Weights of a small GPT-style language model, trained from scratch on English Wikipedia: capped logits.
MLP neurons of a small language model. Each row is named by its layer, matrix (down: output weights) and neuron, and shows model dimensions 0-95. Each number is 500 + 40 x the weight over its row's rms, rounded and kept within 0 to 999. Numbers have three digits each.
Before each neuron's rows, "fires before" lists the tokens most often just after its 100 highest values on Wikipedia text that the model never trained on.

fires before: "0", "1", "}"
L11.down191:487526470445504499456516484503504554526513584516492492476513470468493543535416500551543446506516476485472487554514475491507493600448540528560515435534398562569466497474497480456553485479480551537519532462517544506492559522505528417595452492423536505524511453436568514458509494412507570501

fires before: "1", "0", "2", "7", "9", "6"
L8.down145:549472562484525486520510525476481475468436423558448483478527529503525476545513478523512541475412528525596529502561538600433500550443467505537483454525527506504604416469446458518468478464549501513506525422443488522561541525442515517467497508491494547504516537544497400561503485487462545560

fires before: "1", "9", "0", "2"
L10.down534:512462467452556507520564476470539520530475468486501526432479606497495542437470447490537461516481505475497424486569540522485526475450436474601451428542509510529527528410533520536534537503504545523519561535513499443507511514506538461520510510491532569514474515492473564512522476591394480450

fires before: " ", " the", " a", " September"
L8.down69:449559436540500471497486484497558536531445505449505514450496556523523518568499534565464506610493463522513483494528403462506566578480475435434446480491528505481497514517553498448416439510464457502585523441494565467535448463444503461536554539443492596509456490496540516496527461535496517485

fires before: "\n", "|", " |", "1"
L8.down324:540503505461468606497550478423483396483460557574534568479488439511555522581513541512500524513467520500490511533476559459482488497501459415525463515519490487555513524559483548496581498513585402470540549480400478515527505562495450496512441474455510599502518538527436464523460404457536495505

fires before: "0"
L11.down378:511556455469418529474512474544462551524492482530528466517419526442477583490507508580479520499525504480539503537539525455568465474465514484512490480460467535488484546488496469476464490429531611477539475444398500449462503434467545561528479483524504490540513531494473474549445469588467450430

fires before: ".", ",", " in", " and", " of"
L10.down639:519505550402419560473555482511461445550505459466517553497528516484516556490520462446466455563576468497503504553482499471540478526422490492477605495483526489524518451489494448504530491548504532519477551486477510454525481572523456528466550446482490548595555473489504459519514511582512522491

fires before: " ", " of"
L7.down434:490466493545504488483381493512483502457542533495548454494464446442452528552490521456487534494436492516440482501482511533455598510531447520537521444550528536547457532485452482518563519495435479540495438548499468509469507460520525542497540555492463451540503440492531511581527465531434507489

fires before: "\n", " ", "In"
L3.down748:472516553553488504518437501478562492491513439484532504509525480559490505504462490451465445492474500490551522517483531492560503511476524528499507448528540480474514469528533524493500479504451495475498525561536542532441417480470520493481520495513483489571450503577575532460508512503493498489